Part of a small language model's weights.
Size: 11 layers, width 448, MLP 1216 SwiGLU, vocabulary 8192.
Architecture: rotary positions, no biases in attention or MLP, untied embeddings.
Training: 333M tokens, 5091 steps.
MLP neurons of a small language model. Each row is named by its layer, matrix (gate and up: input weights; down: output weights) and neuron, and shows model dimensions 144-239. Each number is 500 + 25 x the weight over its row's rms, rounded and kept within 0 to 999. Numbers have three digits each. A neuron's up and down rows have the sign that makes its largest values positive.
After each neuron's rows, "raises" lists the tokens whose logits its output raises most directly, leaving later layers aside.

L6.gate85:532532465475500501513498485515574566483492479517548484491483503491513510467521506496464482535536467399526493474520493521467495564467513527474485485423507483513536497533526501491490476531481477496486493467434500543496504526533563512490477520548514494496478448469498517494487535508501536522
L6.up85:490514498466517484545499496485506452524504511479525504494501481545508462492503468524531473519485495464497516539478542547495509525508548513491514499477498474487499527516509462511492478489453525519498491466507507510468507529513472501512502537507480492541503470497499502459476510539490453514
L6.down85:478523443506507503506519508447495433520459519506548495471465500501477477481532504511463499492498418473479511466502482500524480459481503480545512537512527488477497517525512470484467552511423524518558449475528491487511524503507520469532510475485503525473495457494520504507499512523487457489
raises: " were", " are", " have been", " include", " have"

L6.gate710:514502507479473506550523512497478523497501458513525523498478495510496531466493490514501456505480489503491492489552499518504499525492483518527490486504464506543473465488467517550505506503496516493484500527518499478534497486512531507467495473491520462514524540515499532508502495483524463487
L6.up710:497529532481484511501524500496488508530466489487476490537511513502498509520478530500521498489429471490502468511486469480459480528479477498492491549555522541498452499503495475478552494489510521488512526482492487504481463489488515541518516494538498473535511490483470490468477497496468457490
L6.down710:508514523510498535506492475483444520566469541480564514484524467513523513482472484519494522536505454470513511495522494510497493554523522501501514523514464506507486490450492524478513523515508490514500505511526500489548522507471519511502489537529516532514468513527484481520498476489488481489
raises: "ness", "ly", "ly.", " nature", " quality"

L5.gate805:501502504497539497543474498484529445479502493486528508502452473497556500483468526506522491479507515477513514487479489498501497528460498489490550466511514454490477504494480515496544492522552473513513531486486491509508510503521502514518482503478498530487492500487492503493514506546532519480
L5.up805:517520567472526497523513464534518465466452490477514532487471492460473482473493494491494457477491536513505518513536467477477560472470468528505489493494502527526478499487503531510458497515509512506493493523482503477496497510490520492469505485479503511475506476491498459485495531477494486465
L5.down805:498548446517512548462526476501466473503471488479505486518460483496495468494492497544508488506510489480490584468475491483531543525484505501463470508449463510471494473476507491551539537524521504482502492456469495471467493516501484492460499501526500476492481489546456509465474495475471495476
raises: "e", "e and", "e (", "e,", "hn"

L4.gate752:548525488497553502533530552519544490493519512524461515475497476524515494498439483534465503505509499506506529508487448499467470538469448516500508540510487501536462496441470515503520509507501510489455491512513483516463493488500559501485517547516534510506462497480479496493484507530530473468
L4.up752:498488476517486490515473508534502513460499525485469489540474529506560489495443519528528499497495475544479525503457493536481501531526520542492511520448546470492479520524509478491510533514473521477491482449527511507481505469502529510510504489480485499496489507478507509526498444523543490489
L4.down752:503518549462491480484510515493508464477497514519514508528488532502515450527520447505526493503514483520448586503482464500471472536531470447504486513471520488486457531515460500553510529534521504507468524495480542515487521488493521530527520465513536476532491475520511479498529495515469474499
raises: "ne", "ment", "se", "vers", "ment."

L5.gate470:477529531460481479499509505496530512520495487529525492500488511492497485491530492466476491483450506501502495508487471516521437488491517525488524511475526476481499474478497535488492542498535497539486551514506492484493507495461464483471449538517518485539552510487554508536479471512452516511
L5.up470:498564542491507472512520526509480482512527524450474488519492528516481460498528465500512510456474480525493511487510481464571465496510528492521526484483479545495523556479495484489496492498518522486504494501466480508496486492555483468504498529531535508471557518468522499509506518526504504467
L5.down470:482518493531548517447478470482524526578494498477502494486495507480507467484467510517502487489465440500478534515503476493494506478509501500473515500492481526531504505516503524480515518470506490477499487515486512477525528513505531493521489490546516487517508535519470476475539534484488540503
raises: "ique", "iqu", "ore", "lected", "lect"

L4.gate232:535482480464518485532465520509517537536500498496451513474495492458508504487479509491512513477495471527495514463491502478540533514453517525511493489521500512509491510464495509479539491493482482494488523493482499535523500510474469517495548507478487482523466476482541524472504492494522488496
L4.up232:484477510515503486488472485516493462466457475511485456528553503493512482488523504491503558528459480509499446468527534527517552494504506516505518519513496552505495538503477505470480506511541480485528541472478558519507529455487515467488462539471474453539461481486531462485498469460513479488
L4.down232:530512481522448500477482538525529512505546483497476496506485472504495467516479501454481516475480493511506522518488487500507503525476546514477503496507514512469521493479503512484497500495468507533497553521487503502498531482452464520546515472472498490490467490519539511519494468521494512506
raises: "erson", "my", "ory", "yn", "ots"

L5.gate120:517520468506502516527509530468468501504464501521477482439503544548526488443471494464503468497472488504486521450485500530509493500478450460521520503475486478471543521554473492495530530488540500483497483477523457511489541521499495488513504486510518524496531471517497533536479498501504491544
L5.up120:519448482460518528525478497520467508511502493485491503461537487464459469510509473554534497515530463511543523493490510501526463521504473516515551487472474500542495531516483479506464525514507493497512508518486485463521507507518503527502472480502490501459533458479493481496485519528515502541
L5.down120:511503478525551497525488508502482557513514517487528519516504501491515492471507494462524538505522486511464486493475461501528509527502471517501515499494521513466497473553484520506479465472484518491484523445496480513501510497484501524584468535511446531495529523494447459530459500496535456517
raises: "ories", "ace", "eed", "aring", "ade"

L4.gate780:478492492528505456484480490510494462508520491498490506478462502482493554480551490470487463498468506530513508471493546535542461515485491488530513546496493467511486464530453510573499488502457581501507491445485458506494498477501510499536479504494512488507473496514482494525453502506481484490
L4.up780:486437485505540525476510498521526506475505502514518480536475489500465484504532492478517504538475487485469501517509504514513510476489486474529469512485556518492494492568498475515476504531528458485484487491486482504525496517527529561494501493554456514488462514503507498441479503509495527540
L4.down780:521450486491551503493552501483524523507496494533490490514476520492523476508486529509513514462483521472481468550470520452510504509497494492496506493522512550490521563536491462499511514460480490511474510479482475470509532463490493528507495519522507518492521534484489492465482493528456490469
raises: "els", "mouth", "lev", "ell", "elling"

L6.gate289:531529476522477525477531503477528538464483532495532506514516503506494493518506490501485511536508495477496508440509494517540480505498506500550502486462476502517446516555530528508501533519487505511529529488458513504467519448524536492521506461551485486466491510492482529514471490507498471539
L6.up289:531494445533471503465513470471498489492498524459498473513513507521541502487501535506535503528499481536494509478474504504536476504527486458553495506454465483517444487540482524487536536503500509475478506500512517499457535480508507469501497501531500504476488510495504502493492484540503500518
L6.down289:516522477456493492444558496482517447480503514522501484501550475501495519500507472511476532518492478476484559471480506508510461482477532485527512486533541507494546484498466490482514514523421495546478507469538425465494508468468525461519500451480487492473498491501513501480466486502510504508
raises: " have been", " make", " serve", " provide", " remain"

L2.gate1014:507490532491465535480518513495461514509526497499544489477503472505530529486460503529521475504511497447507536462500506485479489507518500510552462536490468505523528529474540487448505472507510508497506507473498561502478466465537503538541459494515470535506504496516465507534489486545537487524
L2.up1014:493541482521497493508479497516464459454521479465474481504504528499507496531511471479498512522471521481506539481494500480488465499494553501482491517533455474496515486526512499458527533544519494440525480486472464526479498500520520490481491509509475506540479444507492458468517445488504510457
L2.down1014:475521542490486511468480489503503453468491498458555506465468529543526453491461478488561496538518508509483457463457496492499514491476469522509469492485482541497490490470488496519493508537502510496476487501497539516471507500476491505481538519534512473557457482507478556512527489501459488520
raises: "ment of", "ment.", "ments", "ment", "ents"

L2.gate1015:562540490534494482518521511459471468472546529505520491455511515514506521481489443504495494497503511476477461471475506515508474493479559481509519487479481462506483525477512478530470520510460478490565474494552492511503470471502492512539480510504487497431511488544537482471478483520512526506
L2.up1015:507487504538504493488504560476496514461501495513532557514505531508475512498525507534446512512497506496548516493551532513519481548492484505486496542483506531484505517495495503544515509501510467480468507485503437496481483536510475450507512519526510508486501482497502517558521504498547472520
L2.down1015:470536473506475497511504514533541516531512476500494511509528473500482505508524457458566509532469465519521506495494490517480496497463509490522494475464523454555499490488532472490513485478497483502527462505508485527573527476497472521517492547483517501523487488465497483502453461488457500493
raises: "while", "mann", "yp", "y of", "if"

L4.gate783:494494488548474531519489520487504504523511540421498434489524465455530493513501471498536526525506467516464511451504506454502499488539481513478492475543505493492487522441509496500533507471511511510536498549523478547487489482522492496480512484441502495478512497517476488495514481498489499473
L4.up783:495532487493564448513525508515476450547499535465534503508481501524496448488485460511476530556525459504487529460478525487465532460470482479526511508546471534465487510456522495511459485518482506487513500500493512492490491482514466515500543499509528513519501536488528500462518488510502518498
L4.down783:480518520485484473536495495495486471524509512475485489503520477507504499558560559552487513479502482471495548510528476551487523505492491533510538490477528485495516507467476508551502432543517485490469528513534547508478518492521479531492548507494458471499525473510468508479475513530490495527
raises: "anced", "anc", "ances", "ance", "ander"

L5.gate974:456500473469490529516523525486503538510471483496527507482467520494482512516534539495502504485552482481528487434491476484537503474503587488497487551506460534501519527523515523516502502511511521517554471473455496510488483510534526487490508523542507458490447463497503498481524494533518523486
L5.up974:516512457490453477527492490498552494496458490497539510525512481523505513491502462504518529505518538472498535465496518538467498536500543495446505496514489475506477494495497470467524518540469511469497501479512478495507503497505514506501499510479487523493534511500438515515515546503466515537
L5.down974:486506528534506516525536503493495461487463520509540486455499469467490486486464499507445494486507470502497529496477499499526503469529459465529501464446525511494480505517488468507485516494489591550573473466530497510557567487463483485513504547510495531553494449510501542510514489505480517503
raises: " were", " were ", " are", " their", " themselves"

L6.gate230:484488490503532489514505476514475514480458477471526522485491466473525461464506536485482445516519473538483482528495531526482497507469555501486473513523513533480451534512516529522482502505510502522504514493462492499478487488485422503567459484494479495471479510506527479510451460515528496512
L6.up230:477514481509539448502483498483470514490475482482564494485496491484508531475534513472513460517499478491510530525482575475494519486546523516496518456472487481498504517516519526510456529503505498456494469541530529523494502486503513451480539479526501525473527534523517475434479504488531468520
L6.down230:538526508517469473519521545520541540500496514504493500501502451532449490505445508455483458480500478487490515509535512507470501472475508481506491439499554500463518497487475561527496512453496496469467517512517463574450499472502501509528479473482505528480491522484504487514481526534550474464
raises: "s;", "s, ", "aly", "s with", "s for"

L4.gate702:439494479502471503521529437471533490524547536476530531477500494514457491469467524509533500465503538511514510472516507476485478471498492488495475451500528457496473482511506493452492528542487497517524547535465455465486479513481453558497494508476500547489518506507503505485482486501505508546
L4.up702:454503472511486480461492497464499521481539522506501547545515477477472517493511514537497460462487512488473493506538497440512498497495484508520500492434479495537471536505505505528543475511483463477574524531470519493484523519541515516519537459492487523484486530499512517480484465441543506503
L4.down702:490510523505520527490455530467515492486473491512459495509511531483513492506533482508487495520510510456504519497538444506497538498515502500477467539481503445528460490457508497551505502510506538486498505504522512496471504497529529500512518481537460448519447494530516477530546463486464511512
raises: "-in", "-up", " out", "-on", "-off"